config = dict(
    activation='gelu',
    positions='rope',
    init='normal',
    init_std_qkv=0.031,
    init_std_o=0.00478,
    init_std_up=0.031,
    beta1=0.9,
    beta2=0.98,
    lr_head=0.00579,
    schedule='wsd',
    decay_fraction=0.886,
    final_lr_fraction=0.0,
    steps=6360,
    dataset='wikipedia_en',
)
MLP neurons of a small language model. Each row is named by its layer, matrix (up: input weights) and neuron, and shows model dimensions 80-335. Each number is 128 + 32 x the weight over its row's rms, rounded and kept within 0 to 255. Numbers have three digits each.
After each neuron's rows, "fires in" lists the words (lower case) most often at its 100 highest values on Wikipedia text that the model never trained on.

L10.up208:111170116139068130141157131176086160113122107109061098093127145086112135086129162159148125134115151177167099115108130109098113112111126166066137072124050203132143157135151118064151180155058121147152117131113173114133102115062158166091139185111145155164121171137151108064113154149120168162152081084026162176115147142136146122123170110135152151111125083156166084138079123118127140124156162101135110104119134088134145151185172113102183193096082113106141133100102138071130139102179187109158151167152090136126139140135143141176132102191140114146099134112102165141153110149094114144105127164095202130065115125127112166132106098147070119183134126124139124098177103095151142116111150114163113159152138059098077148123118128176154165095120094155135099163142166176175069113183135
fires in: "s", "of", "upper", "among", "nothing"

L7.up474:163136156086145100122098133160119123150155166127154147130110147088140121178139115093133122112076110146117100141139149163104082083110196086103066147076120131098118129166117122093109122100139099098078145152112113118152058140082114179155153143125099123158099108166127170154092107096181142135135121128148178141124159100161153203128101136175172089143153084148195121149125125160159156159074175141090112127079190029084161154084106118081116152138067121126111191137092078107098085114132107106132107135190147150137153155171089096190114198150120172069139123140125109151180110109124058120175181129156116098130138159108109148129161165156127134028198180108137092159147134165123143137152097158177133094104167144106122158125149090133153119097116104117080104136140098089151042099110116
fires in: "award", "awards", "awarded", "s", "prize", "from"

L4.up784:102119095096048110173112135112109141155083116188131024129157152115105139109109138145163159111105089174176103093145150089119095087114143120070090108119163113121216144116138110066142162117147076100139062120121148118136041108114145148142121150131116070138124213151103113071123124141120125132161096130116144087139120153147106143133105109164139123080107131166101084131093114102129108140134144083137169169174138139128116133201109130083131102105103161136106134108088183061134131156150203047097080112099184163198177111115156101159139185121191163096133161105134149151159134185082124130166094142114172123153145110104153133152140083129144124112158074121146138122165142099125159135089140104137120167145180040108087172166165135133118134128085100146130136202128176143137055144095156
fires in: "known", "such", "these", "different", "among", "similar"

L4.up1108:137095114113156168123118105103105115148067090141131103157143132119099091164166113104140135120141164100113045071130096113101100088125185183124125117117157186102140132164182115084147176148103161113157144139147102089091068150092146119125200153190096136135197220097149154086118145162107160187164105129135132120145195115160104062159112123126099047132064101157121095098150109140150173156085139096159153185154120089138142175104156098047148177105151219101092139145115101158114090163098174114087081150133159125171136120065141103164143120175132163159155060068096094163153089175091065140102137116121142132140130138144093133091143103088129097088172099088080095132142108097157204130127110083162128120124116129121112154118144137120163129105111139140073082128113159119118139147117149
fires in: "him", "her", "his"

L5.up296:117146095117172103164116188114139106148100064099142141113139140094138118144155167183093109094172046099126091121087060049146082102076123110108124087085147104107191087145161135095171097165108106107170087131116144141134113133133065128125180092143124089191114126138112134154095112097143112158121086099139150135114129119142114063125128160140124045144102112162132062132146101157184138065092096109137144131115147094128145191158153102139113143129108168138090113129105190100144122131168180153119145129084107179185181093051131126110076163113151120110175139133151132094183121144121125154143116124154171098081127125171111137091114156149107068072152137091119122118172178157151170127141071087154143124149131160161094124163137144091139077116098077111143092171140199145148107146135124
fires in: "in", "by", "over", "from", "through", "up"

L4.up77:066087125123169130069103156104179117105104144120099127045144170116108169090122190191143084156104130093152131108104096112124151108075165094132117064034136132104192137102125185089117125125091096124118094119160131085192173114105125129061172118128101130128142147113134151169141136064129097150120147122108151111142143064122151114093151098132153143176137126138154101155125119124160160108132165107183140068158101081176113133133117154122142138111094154106185154133159153124135068148152112133141153145109142163129137125107135120135155130110172168117141144117112198125195109132059138060154140163143198132124153157179097134042191125133154151114137206089133168091134100160155101133098180168157140117129140073140073169155123111101145111081126121146073080174139124195165156154113157
fires in: "from", "against", "with", "to", "by", "and"

L3.up200:041167090143120131144079163130129116117153184135074098090096159109092137096112148124156151154055076180156156108080113125109125121111154112089105140104158135146134132194113050101121121183142097145061140127159135105112107179085164090098133093139182090165156128085181108089076143100176137127222078125141051184093153113091075131170120148103120109139131128156124127173167089184114128118171123098148173105105146132126119060162089057094123137153122124155113185126107121115107136120103164078154157126115135110129128158179161104133123147122146137094144090101091129156196149135154098071127140120147119119151138119149093138148124179188080156117155092147118153181166103131151096124103086156098062128096149105071125113167108120161111131161129090171099053186101097110116060139094093
fires in: "award", "museum", "angeles", "awards", "expansion", "includes"

L4.up974:152120164157138116070063156124125130155134095157153114063116174157144129128185161147173111124087158194135120109017139118155157159168148141077117145097144179132114139106132053138137152113059132184070168142197110076158107158145094121094156000136166132208140096123150142082099104124159125161131051077114137118129135103130124158186191109125134147083179127141137097149135108194079115139137118169145090159139121108140134135175133075112174132150068128146153161136079102139124098133100160135131138139183161134169117122165115154129113131104134146149160149170112152153129113180151095087112113102164140123137168110181143133087136153185141099142213138143129107096158132104151132117114096062163095154122156098115129141147134143135137087147146114173076147138142156136149103108144042
fires in: "of", "wrote", "founded", "published", "produced", "at"

L15.up491:136082156140116214141142134184122100086146142107172101121165092125152105138113147079133132185127134167177140093119135097124147125102140203094103107165113126109154075104163088095096149100061134080145127120129089143117152086137142192157103121116138066173157129098122146107088194214114204121139113071130151135153125134100138109113215117166090085153141140133179098135148135132128171160151101129120117102143127094074161099115147169068184090150073087113175122174125179058092095117136117088112188182123146151118155134109105132169140076113135126101121098119192061090109150163123094134101124082091129118115129129158055136163124143176229091063166139120141142150124088141125145098084196100133151097135125141109094150154160181115176094111112131153105070145135188099128098130128135
fires in: "in", "and", "of", "he", "also"

L5.up245:159120120097135118098167175135152103154075094172119074103119122161115086175114111182157123125118148155185137125103099080109161119113120087168130049162136135101142118096100145110135148129147112167097128190179118126131115031108113158164128175097101201173131165183115124157163179123138158137139116091110193152051200088120156117135128103143132154202086094133146117142147155118140128097143106145189139107113138086144128148095099158066166170150078134113157089173119097095098071116140149117108087119144066096133128129096136161123168144081153133143107147148182175109116150150144136162108135110156111141092130130118102105145125074076080153142169098143174190115142089111131154067129111176201116141117119099079125153162147139212054125157170112149125191165181143163137124087133113
fires in: "to", "at", "or", "and", "gourdou", "mcdaniels"

L12.up698:118054123155200129131126188142131113150147094155143143068187162154130094191156148151183078106068145133110089129083122078119118136157138112075066047113148159140169104164157116120196142115108101131133123165114164060136123124130090108163148105127135119177150100129092144087091097118128114144111076134108120180129118086143177157142144046114076042164110086167121047113159109152136184103136139148136160094130157123163142085112131097156161125123089106094178097133091123131173113185171092088083105109152165114108166113080204144138142142113126118124163170134164192154153155116191105080075088144108111116128132154138147126119108126160128086106213131101067139081132149128121127068074123125130076117077075090126086139140127128132162085152093088138158098184143120096139096089078102
fires in: "in"

L5.up1049:117127138125067156082152155134143084157130067173119100152137107162140139089148172128147137181103125117164061134145094101114123129161099122091129082127173125078210078123108182113194107116104149124124141085135087088145026044098123134199095123185152146146149108107089205146109186072064138103128094071148154158118221138140126133174129116120153089157108122173163102155152130131146187146146108140126166138099124155160161170121122162079153140089072119123143106193120166124126090155116100132177138096157164164097158076039089169071121116139152092161144155173116100082101149075112133136107135127102122125084151098129111159093155124133076118157132165100187174145140161122138147108150114111129099176108155121083076140136142157130154146146182112111102080171136134131118150121045097
fires in: "of", "antonio", "qatar", "aladar", "uttarakhand", "philadelphia"

L3.up606:098108101118136133098104140104091139188040149087118111088142160080100138069087135121138159166129154160132119109160134161073096144104153156115115157160128108080114143169080084130132101081033154072144092151161156197183120127125126107109097149154155127100155139098159184160060155120115190134107128159118174139122141116151130175184130096111140135120140133156190149099113098188133155114128096104087162131133119063088165192126087177093109104133169106137158116088075132177131084090127077151217115122118102192145049083149159144123138124115140095182094097089082161102085157095088088152097139142105106155073110117148076157163158094149104148104155159142139158108140120154136107155125114089101123108094194155084155127150112130112094171162070154095056144146111147114115145138100082
fires in: "more", "country", "military", "translator"

L15.up640:175160130145102122095080147177085059175117126090150089147145142135096128147086113219141140191090172149132173071151125083115151076127105152166133130124162114120093111136151124117134126130096143165123159143145149169112149133153159207156157157103100188126120098106134143120089121118149134093117115143059127144098179036106118125148159145086103133075132138152120151165129102138196116138136099135099147103157138092107112154064133094045143174146063169076161160142118099153090132139104133081139113160151129149157132090175154146081130077085137115166138174165106115149129115144139089155097135107088179115103121172128127118123156073163116149068136112145130181141119081131159148127132127157114117147107161119130090106142127102157141192128181098122040138129144156165155147166073113
fires in: "and", "sexual", "my", "of", "edwards", "orchestra"

L10.up749:176171145134125117204154184142134133129109103075108109078139168148116166093149142177143107134134159127159131154126074087127177176130157126140090085144152155123170129098166111128111171164092176143179106089133095140196133101153132102081146186088096138102082164126156121078113147148139105158167078097064181129144131076120144112159155095144117120137141133121120126148135133078119144156099153155140117083156121113061152147116090144161236186163046157083162136160153107113111135129145075134136157081149097137140126125145182064176131143094075162129150187106141141175155130139196119101086089113139143091111105120120090097141118138117168101159180152128111160129157058089096168074151149114157130162089081115117135198155112119121139070165146145166111107124164160169147148064094157
fires in: "on"

L4.up220:083106104095089145114123097165174142076070135136159054125104172144160137130164166154140164172093073091153121087093147044129104093126185077132091095138110153109177152138131073094173186122096112095119110149125135117177078135127157170148178188141123127169109164136125170120163135148133113103158112100108138116169167144131069170113132130082135117118175066123172122153093155134120121114095172091208073108106141155180151167154126147074216137109102154097095123076146089146160084141119166131158139110199174155154136098079156118179118127133116136154152127102140131112161129142115136150127122147100117117044105092138129140043151124133110124122131089117107118136163145103171158071122155103143115079132106127116109158138145105191102187154153129194116101153125077208161085121117129
fires in: "of", "anthony", "approximately", "among", "into", "any"

L4.up665:169116110144085121077099171123104136152125166137180072137116112177073170142155115110140177148119128100143092082154112117149134094116067119083121151116162116125178115092185147086166160174111137163101155176129199105246097129124099087110189147125132130131141183124166129123149150167124134139134151133186202114107142123098114169153121146181123131108113038178147159201102136157117158053118128103142173122143141155174126136154130133087130219163098164105118141160110170080123094134118152138084123130173167130124142127040153091116158154122201155182105137139134116059071099105139134094101056080211103173102156125157125147095151169146146083139106069144089135100166131128137174141146130172170098119107137132107129178124161164112141141117110144082118115147183126162160137077195106
fires in: "its", "of", "former", "iraq", "near"

L3.up1149:141074142098143127131165161155143090161100123225087094095121125143141129148149125154172087146161148176105100063154094112094078151081158136122108088127149153101135072162127138079147154157120135091145065106135169128112098135104142116105228212127124174180188140120103132197123176083082096140139110151102199115120178109110154097140092083134103142164088083109183101164185142114184175128147134120153122076117113062135135134118125166115192095113075217101089118106142105094122111119142120094160129127156150148155073109103107091139145123114095132146135096112140094037131123140145100139104084130121126119098142138127063135065103081136074113116151114157132146113135132110100125133102165143215130155151101128123114199155106142163110128165133152141131146199107134167166118167149093
fires in: "or", "than", "to", "origin"

L5.up809:141116157101075122104057117150119099163143132151079127129126199120084110113140144139171103173061177132191117096106106084164164110143139138117111037056166127132124115182126074106125152114115101120132131121139138086110137104089138114104144164164133130176149178084119161108101103142185157149114076093119129123136109148147135074136134054148092118158160090158134116152086110166126098145183134157185050083137138123185135142143056160134185140131101166117158109152101116148119151072097118104180134160166077121165142099072142136123160101120120141128140201162161179138159105130134075129151147164160110104159091128126121105114161154169111164107191092151099109145136180138110156148096162051148067148135123085145135150167124136232200161133097139155170112147112137090149090143129117
fires in: "of", "quadrant", "gain"

L4.up831:116150057110113145095076167158132138142142096155130070123100141117108148112156094154115133109079140157127066036131118113091127114113101109148110138064194145141153168218134109141239197166120157124134090137128153154127079191155151092129183120119167088175145210146122137114101113077137151106144114088099128159141128102126180117109104122178133125143137081154100104148119132178138153135107139080142097123108144126095097143141106127048127192154093177131108171156099089136142096115119135103175101062135151120071151142079132082183155121093126104169160167138095074125079092090183118129095134117104152116169157168154115172194161123192118147090136138098107121129139133136145132156098112127151091104062096091126117198152134114147140138128123109095166105210105108111157125124160077
fires in: "into", "the", "by", "to", "his", "with"

L3.up242:097084160118142141170080119144099123134107117135126059065126148164134129182155100150159100168141118143132131104064064095098092114126161120078156132157134162134122130173136134123151067112134091143109098167165099090112131184127151136128116052170131073151186159097094143113037105131145171171157118130127139166126118100122156083123127098099061100114075148131141089102158125113212179135107095128104124170176075099176164123092138091134108127154095107104176136161107181110131097170068091120136146124160149199107101134122157094088154090143103106156130162166114159118121170162163086080174113129188131070140128112173091122146188139159089138122182133121105141094140169155112199111085136106152100087061169114125121141161159172161165098158147133098091133106140191127127172076115130
fires in: "in", "inland", "investment"

L4.up412:099143220186097058154096145180116080137140136131085074136156134142118126173178140166158072168155158170141098101070158096110160105151179156103157126134133149050130117130087107162143096102086121157075071102143052119112083153082148172102151077126161122179135165106114135082102109087131178100158072105190119097139103092155131112216151126148094063162126099184145102129134119176124130141151151175104081155175124151106147085163146087111151122124094124062107157183103109138105137149093155159135130128130100105194089077137186113106129124121126050127129159127160126158131106125111100134161132149099147126139112123159105134116113102118171138157248153096175123147132167150098128114111144108168059117091090128083096165150140143172183077137088138123102118167123155093105110122125132
fires in: "in", "on", "of"

L15.up1003:114105098136145174146164061124067082140118130149092050095127186113147081124107048104081114208155131161149124079177146084126096131130152077073123140161171203136108124108116117152142140185141149126134097122122094112123117125096173160133165128095134124087151147121171095176087119137184173152097153155093174159108135161069122172180195120132053084144152147117142164146165112133159121135097114110117118137135133152136134109096135100091141115134083191142129127071116185101110101168103167143155159154111130148125134162077146111198145082079148136143121080115169100060098177122169100123089135095167146166157141135135158175138194116140148158120130121089100133108169140092108192157084170097126107100104067150121097169162118146145145156079145085165113109133155163131160118114121068
fires in: "and"

L12.up37:127108089092122124142191122088142116158114096129098129122156162172121143080125152172192179120148137192133177101171104101089157107113144111104134138122096123109141090164124126087179135134108053102114134128127156108175109164108111120115095152144155144107104141102161142121093206044133136036144119153093098079123152156131089147132169063065068137166060172116135094159120127155158133139135102135126129111139179066176129139087135167130147107115076118135144139136127119123103127121128149082179102062101109160104126144080166067079102111157143150101207112140142115077141090122160156116132119108108159105116102141151090142118130121135088156114177146121131140149115142135132123125114175129111128138085102094115134102156131162171148171083141096124102123220104149146129131193137154
fires in: "for", "to", "by"

L4.up20:155137177080050138154155123100087079087048110111119092142191116094110106177201102165155087105165116124086134101142109037081165112169150125172125099143163143124131118150136093074141162150088088179142067139119099119148060100166141086082125158119175116168117161123119156131114125141170106125168118109122174109140144066136092117125086113117144095146171113183157151141147128106168133118081148100113066144173155087101159077142142149073150133094137173110146148135167095138118151138136156096140100137093160137106123138118151122192133152121167190166170080092110092152147117163079139191133171144102158185068151154138114111135118143096162092129152116125132112107146106193159155170142213142129086165073096112150117120105149100119092118136104160138055084172179218073155121170142159
fires in: "his", "them", "came", "remains", "remained", "her"

L3.up1077:202117102101073163155120141117130125136167181144088108096107163098142115126134151144096153137129148161123013122104128115087136097094116109166144032103146191179114119179139094073132135163075148181053096143124153151134093108087093109053120134125111144129083123151165168101145158121133141104159071084072148162045153116114095112086106120157156130200147088150111113176098145141113111131135187127110126132121152156138144107167104100176169193132105137116124144152114159134097095116124150127127136135062114128090129109095202127136151097077116221136137125085143139157089123099137101150105158101113144173121132121158146128113181221136083073153126130097119115082165142151130160092130168106133123141111108124082130102102132148207133096138131116116168091187154118100174093094141102
fires in: "joined", "took", "as", "went", "take"

L3.up351:144123132152123167082122212140110098154137156184132104122098149147137129143155147170109154121080091191123106127080104117121159077068103140101109102064154095154174129093054133108134142163129086181097115130073167116156105102154162110128157182124195167135131165146137136126098176125094140149120127125053139098141102100122131150147107124115151117108116071143169143186106118121122129073115151123140120104104148171146136078173169133089149169159099078076157171122125103084134129089112202106165100061128196091132099127147137128149097156123125212108136162141130132046106099084134105118113086133095114147104125101115121086155120203132127051146132089123096115105133102126060164121181136158089144122073187109130160181159153129145118168131148125165136093137143106177131117151109112
fires in: "of", "its", "the", "notts", "ohio"

L12.up281:139179133116103173158082148125173116148183100142148094045139132132114085138097116116166164130095126152150168140132098134164165121069138177133074092098114113086177097143112128128176110133119113111165125144187128077134119129163096099107105122116177134125134145102133141088097158144139137112125133136117169126137104094134146066123150075100133121188115093141146119149107129126136119122175141121115133064143117114175166148138139108150240123083087172086149148177138127070137113083216125061132071124124164146197120119066125123102139091104131103155176171167113154086178161111125089121128163106139107153085153103123170131151111107174119135188147144155136124164125151156121108087104174044140101158186083093119142115114133146156152068146161088159141120173100106199124172162119100
fires in: "for", "of", "all", "alliance"

L12.up699:108160140102115170088094185122166116200139128119137087102135153125135150103148216185167132132091111130099168157119087131094133118134123176134082101124168152128176182126091170110149159107057122143175140102119150156150164108136165125166170162126120068102103106069158154080150141136131104098100100086165158127144136121089160106138168126113098111126094070124120118150143094162142159120151171131119136082130135093141147130082099133112167152157087149100155162187121180053045117101166175106122066149115110114098134083088152136159082132095102125146090144126150106082128162160139111194129068130127162137090166133221132106138206170193160127154182086113148178111109135107120191063114150138097075172135118132071142144149141107141174091207185142087169073183088114127107036145158071
fires in: "of", "to", "after", "and", "though", "although"

L15.up29:156098052069118193083190130163109082135107099090136082188091107187114129112078108132161113160053145168115163085157141124050154081148140096145123128151156173102134069163129114106190098142100121105162153126121141152120147140127128188154197155081118141136126095130145131130122146120123110123148040099082132128110184107087125122083121105102150166098163078118190132166125159099129117098129178166145134124079110145094164147080180154135221221142125170094093148142095099016119091133153154132183134089137095131097120128161086120098150108169110156141212136100129153162133140138106110141090106163093141101141083134116087149095143093139071103176133125069103150178162153124140166090080154159164121167118094115117123159129129100139109182124164115131164123093147093145104093107171137
fires in: "to", "and", "with", "of", "among"

L4.up593:115090100138124152142081158180148071105159105074117103087161120152071183107123139139180145165063077134115098139043117073139152133120030105074121125159160129160127120093112070182189115144092119157124194136122171093157130108112091137172133053125170154129079144150160164145148155126161183052141110103102116184098184096117152129162133099106109110154117139156145111216133129099144133049135135131157136121045103160152157079169097115145188134153113120133163123129113105141139090079107138099125127166180112122120164116092194102086156096067128068163186147163126139069129101126102105108109138152132099088097162114135147131103165143160135159127163100101154114160109078144153154111081125116111151142125145084092077140135154147145139096135170079173127126150178111114126068130130098
fires in: "of"

L4.up423:179129132086091192167121160137089093130096115108126114082154091102131159074125170128170159122152114110092099118115138159115123096115125068156116103162123163144091113132144123091105154165120122200118080139117156141123118147119112136144145178138107143073099076096204148020089146122220105115134109119144142127134169052129155136138104113143120089166156047181114172181143109141148077119106171103173105121132119084099140154166130130091180199166088136141190156146065116111080116112092117037132153173104202126074109125074122105127174143154157196157152140157075146156197125085105093116152159156136165183100174094103121122176155145139198096121128113074075089083114093146140173162130097118071115119133117117124136217118153172097154137099093139081104102180131145116136175090124162
fires in: "his", "her", "their"

L3.up629:140107176152140135084109088114145117116129133129167133128175183073088121150171147185150139114152149106132080049081109152146185130146144137094114075119114169146129152132161089100116158132108089128172052128130119141113075148176159126106187130168099168140125139118123109090090154117096103100166070148112134135060126111143139043131112133147110071143122108132151072157165081099164137096146141117100077129148117116116150131123130085117243177139096190069114133158106128124137140130125161140163096087146107174120058136129183160183155105126103157137182113151122101139173151099093117124133120152151197095109156105120057157095112155133164125120150132102105102095113083128152140106110174108143162107164119056095111127156136112167113121129176169121074097137170190146172141106148123
fires in: "on", "yards", "once", "you"

L3.up744:122165080150160103091129132178157085115121121110143130131088200180123118064096114182140085196036083100174051122137110104121117095109136095122027136094108172153122121103095087150178152174076093113175085144177145135128115100109116113142125137138168148181140127178140123154117149067146091126128122164069110183170132094109113171127129141121115086153117110152153115144199120156130158153145113154148104086045125054182150138162134067131191110142152144142114140147109136131135172067125121112196164082165120157148111095153150075124146105100119166120152110107112176116131129193148105137110095112116170102117163143101096147084230169186165172067139148134155173121174172068122193095123075082118125163089184137101084146132150143106099163194146108120091116178108096151129134126104129
fires in: "by", "to", "from"

L12.up657:147123124171112137138056159085093136142122134127056033172128154123157038135112146135179142128147140154122104077200134126140109134127097192039093184128141138136079098162132159050159104165117141167151132128162164089116118138117116170124175169144155105092162120080168145104124143147162140161121080090083228147138150109066081105196148133123056122134111130141139075108159100107125143158148128128125141095093141122098122177121129161122169172141111150112112159123124125133082134071187074041176087120135147143087141152156172135128106104153136146147141092185118128122097093112130139181058193147105201122073125150107115128101167219148164091139113103111171151085138125063151138122095137113176125184136062137133131135130105130122146187123122120129073137163154146112140162108148132
fires in: "and", "later", "school", "such"

L4.up53:112142109120146146138135092122055109182121121144139094122116219104117114132061134144131098123109150130113086058144128143085100092156142183112106150122118190123169088188095197151160095163135103114131110053161193115097079153122138149054197123177151153140144184095129116079040148160110147107120124161067200136098156146100135101106134115117136086081147085156133074116121109097158111107087123135169175067098127077145127151194170132076102177118076139138128117090090141099133104135200087093151111167168074122155154161109158170098118085090109164141115114138181091103098129140125084148105098182114117094143132155101150130129194092180140113174118137138104138130161081088098130126103137122151146077150142101136126158149126149116156175129060077100086123196153187116142131129087119
fires in: "of", "could", "to", "s", "additional", "provide"

L7.up1091:143104128124165110132144137158155116115167087150095117102119163085060120118169188171156087096107163182138138097114093122062167075103149143058116135103160170103127120166111154128147153147134133182141087108122132135151091166099093218065150172078119118104122148111140110112077117098154123120162089099094161107113149110076114171138141122129091143099129059140129163174157122163121154105149158111117140096069110091111101138169095086060098196120056116131182182159096121094146138013141172112152096131168179094168099132144147085181137139113164187133170129096143132129094106112108108140092161147162136154132120159158093131123091145233145138143163184115093143154120040085140121141108125081196122093114106084138144152167137105145102112113119105096084051148165144107164120089187085
fires in: "of", "the", "van", "s", "factions", "fan"

L12.up52:199103118105145131116154109090135108132138093116117133097215177133143147099109133123062104126107191130111121115136129143159121101096195140166124104155231125146134106175122143151129167121054153140158151152139167131118135139037173129116117098073132174137181125181141098127098120164130131125109085072103111175148178110164159176078093102150107122117089071119143196092123136107192120124103130144134095076184172044144149080115079104067131153131079107136131147128139036119087099152136123138165117127130109163132120195128141094186143071088154140126146150124123134123154152150112132104125069150096118106124115140115132151137163180122145120134137134178115143126136129125108164116038156098151149142069146147138092110131138145149204143153134080141152091133075144204087115118061151
fires in: "by", "and", "of", "hockey", "supersport"

L5.up427:118187097093112086105158122114128116091117159128080119093112161117133118116150104180171122181044167103146119081109116110126153137099155107121079123123145122099167128125105089120205123171103060115071128120119155156143133204121119190105137131084146145104150159073206137118076121108203109136219162136080143107113152118113181079134165069141085194160162144118189114106077159106140132088117129143151150088102117019174153120165142127125135119130124206123112156057120130123073143067163165116199147111191143133112119121173175114106114089110133108101121139130126116125137110091117125135109131190104133123049103143168096136151152101140113158115172196136182088113151142088129120103114166088204111090163107062135122112130128124145046161192153157142140140203127161149157108153082102
fires in: "to", "for", "apps", "documentary"

L5.up807:161120112074111181118149140155144084160136077129128121105113158106141088126120114153115102213099118161085142111169091153146138173097181113112113105097149165081121101117130114128097161125070051141097123125139158088128115157096098147149152106067184193166075102177134176156136169179190066110149091085131176135175159109122182152121109118133115150115204088143121116149132109153167159053135128139145134072119160154133135067123109135147173111103091126087126113118094086138084085102189154126167144128163160086177143108165112143187118177124088135120136104192138117122084117146141126109117152154111141108133132137149119062127188151165146116157136169157112158128141139124133099084145133111142121155065104107127102124159096132179204144110104148213117134140109075193161170109095097
fires in: "of", "from", "has", "osage", "grschebina", "at"

L7.up1039:174110065114148089077124159064139153142099072143064084087179166129133119069036170166096114142089107111087147098137096103150140113116112123116128123123174149116138162118125153123119039088126092195114124188175109100164134127162173190092172086115133189135126113091155086165103170093132118078147115160159153142121090116107081173118137104136125127120110127118163091147208136108175191115111078190134166129085073109156142146100160120168120146142133082114154128093086113127108085111128134092131087097133125103175149185117117179122134151103200134133105146102106077073113159162168149116097121091118180140050162111153134093123166132122100155141147117106202158129143163164139153112102111149182077163067119170086128089143118179131076119185111101125145135202120158137102111128104104
fires in: "by", "after", "life", "candidate", "kingdom", "mother"

L4.up158:116132122139144163144134155152155145112122128077163147118125106171098145163121093162179124133122076113184091109075073090149114105132098129108142099160108144190166037101131093099171124109100116171106043138147136083179083125074093083156144089141118056136163093162125144098077141122157163157120045138103126154151153098120125114129115124068059033141122081136178137156134097131143176103099120118118138158082122109119151140165138094083164150224102121138116093109132165106126084106105113086099089133135137154098080100095168138123166135131103125171180158181136138116116165093154115132124153170168117105123159127200113156101212124171064082145166112118106111067126106153139177119128198149175122161079112118104084130136144154140167121199143125126128127181127151103132117086055149
fires in: "in", "of"

L4.up267:191127127141164087119110127163123095142025138092065082098137168131120142079175140120135068120131119157118127100146131088124143098094070164121165060103129159071137076163168196099229106115101132186162127163158126101134100111085138165141217070157148151087218154171135126137115170089119135087121110136097141146102113053128162104134147131178141121133069099153066106173116118141181113079111139099109128173089128140156156146124107150122171149151075117049117152111142133108126109138136101063123095094113127144089120136048143132147154065114084086132086140175142153135165064117125143152096128174120125133120122179128113119172169133147168143161167104126093120160107145116136135088092111145160112126061118113117134146126150145133173123122170049114150138232117137114147119152112105
fires in: "in", "and", "or", "investment", "inland", "to"

L3.up333:108125115153134129074066073085085157178097098112185116145162171043082147092084111132119097154094114158095100133068152102131119152119088144150120127166177175107159161126095113141130106161115087108104091164162120130139097166142142209163136090159098142110119148100208119056112158169133134106134141077135166118151124124113141107129150078199164100114161115110147119176134119154126145145116102126116074107144171080155111130167092150065142120079081192110128162105176185160142142117115158133169102140146110129160113120146186191159083166082180096187142126130130114105184122089096082070167119123115148119173139121094111112111107126095080150073129114150131079118175147097111132119075147099192129100162149088135163135119150122172111143138107102150081110148137117126114156172132133
fires in: "including", "include", "by", "feature", "into", "includes"

L15.up903:128137053117147149142176165111158101126116068148163105101152190166115094084099097151161159175154117115126087135093082069090221097101152102115099086119145146118138043141106092145175191164178189125137078104120143091171114136100171087146147119107131174139136160117159068122098132095119050161092096133146120120135146128134143109138199147155122091149130106103181098129124070102183181120105130118141146073135093094174130169124140130077123119166112165097096101130120106156119134081129116116137143081102092124169169100111120188124127122112093155117129142117124154135151143163146106103119096104096149123078139129131119198145140094116145148164153106107110098157155142101138162109144168131125105146094129148093103185149147141132088100177117091134137135167083096151070102180059123
fires in: "when", "by", "where", "after", "if", "in"

L12.up38:136111157101139214151121115154111152148146143106140098091134180093138124124106147219097104113089142118076103150161072181148135077129103130176138141159201134179121087136136144124165137160124140143160165091102134148115151160113118091148120160109157092136138161113250126104142110179158196149102091124106152118143138088125119076114191108156104103112122046080138123141146142179116135121130118096154100089124045116135181134128085188124181202168139151095123109153064131113120068085087154161141119098136156188128140146052121138076139075127151142102144148118105103121109111115148094115107110124167164119115180110203090117098152071145039139130162101142098106142117106119098193110177091097133112140114084104129114188173119197115119079128137125078136108161117155169116111140105107
fires in: "with", "to", "following", "after", "although", "upon"

L10.up840:115133099031142164145091144097101102182134123118106078156124096076093076110110119135094152136128089135143132100181066143141116156119160147129107115093114109095133123187100073144153127105077113132118041100173149147115118095119113143154190190110165168087117106155154109106133142099226131140172140174121192138099152095124117122110153099116190094139121114133151158122107116141156155141084141087092147192127097130126147090159126197132174165142149148069106157142111122127082131157135138132147023153168153153162088108107153150160146087163114192147123139090102139102136161153150092116123122149094192108053124114111116099139198157115168114102143119123161110139159113092140201136149120153170108124071183126110152084097133152103145155211083123090094068193102128097097114198142151
fires in: "to", "about", "out", "of"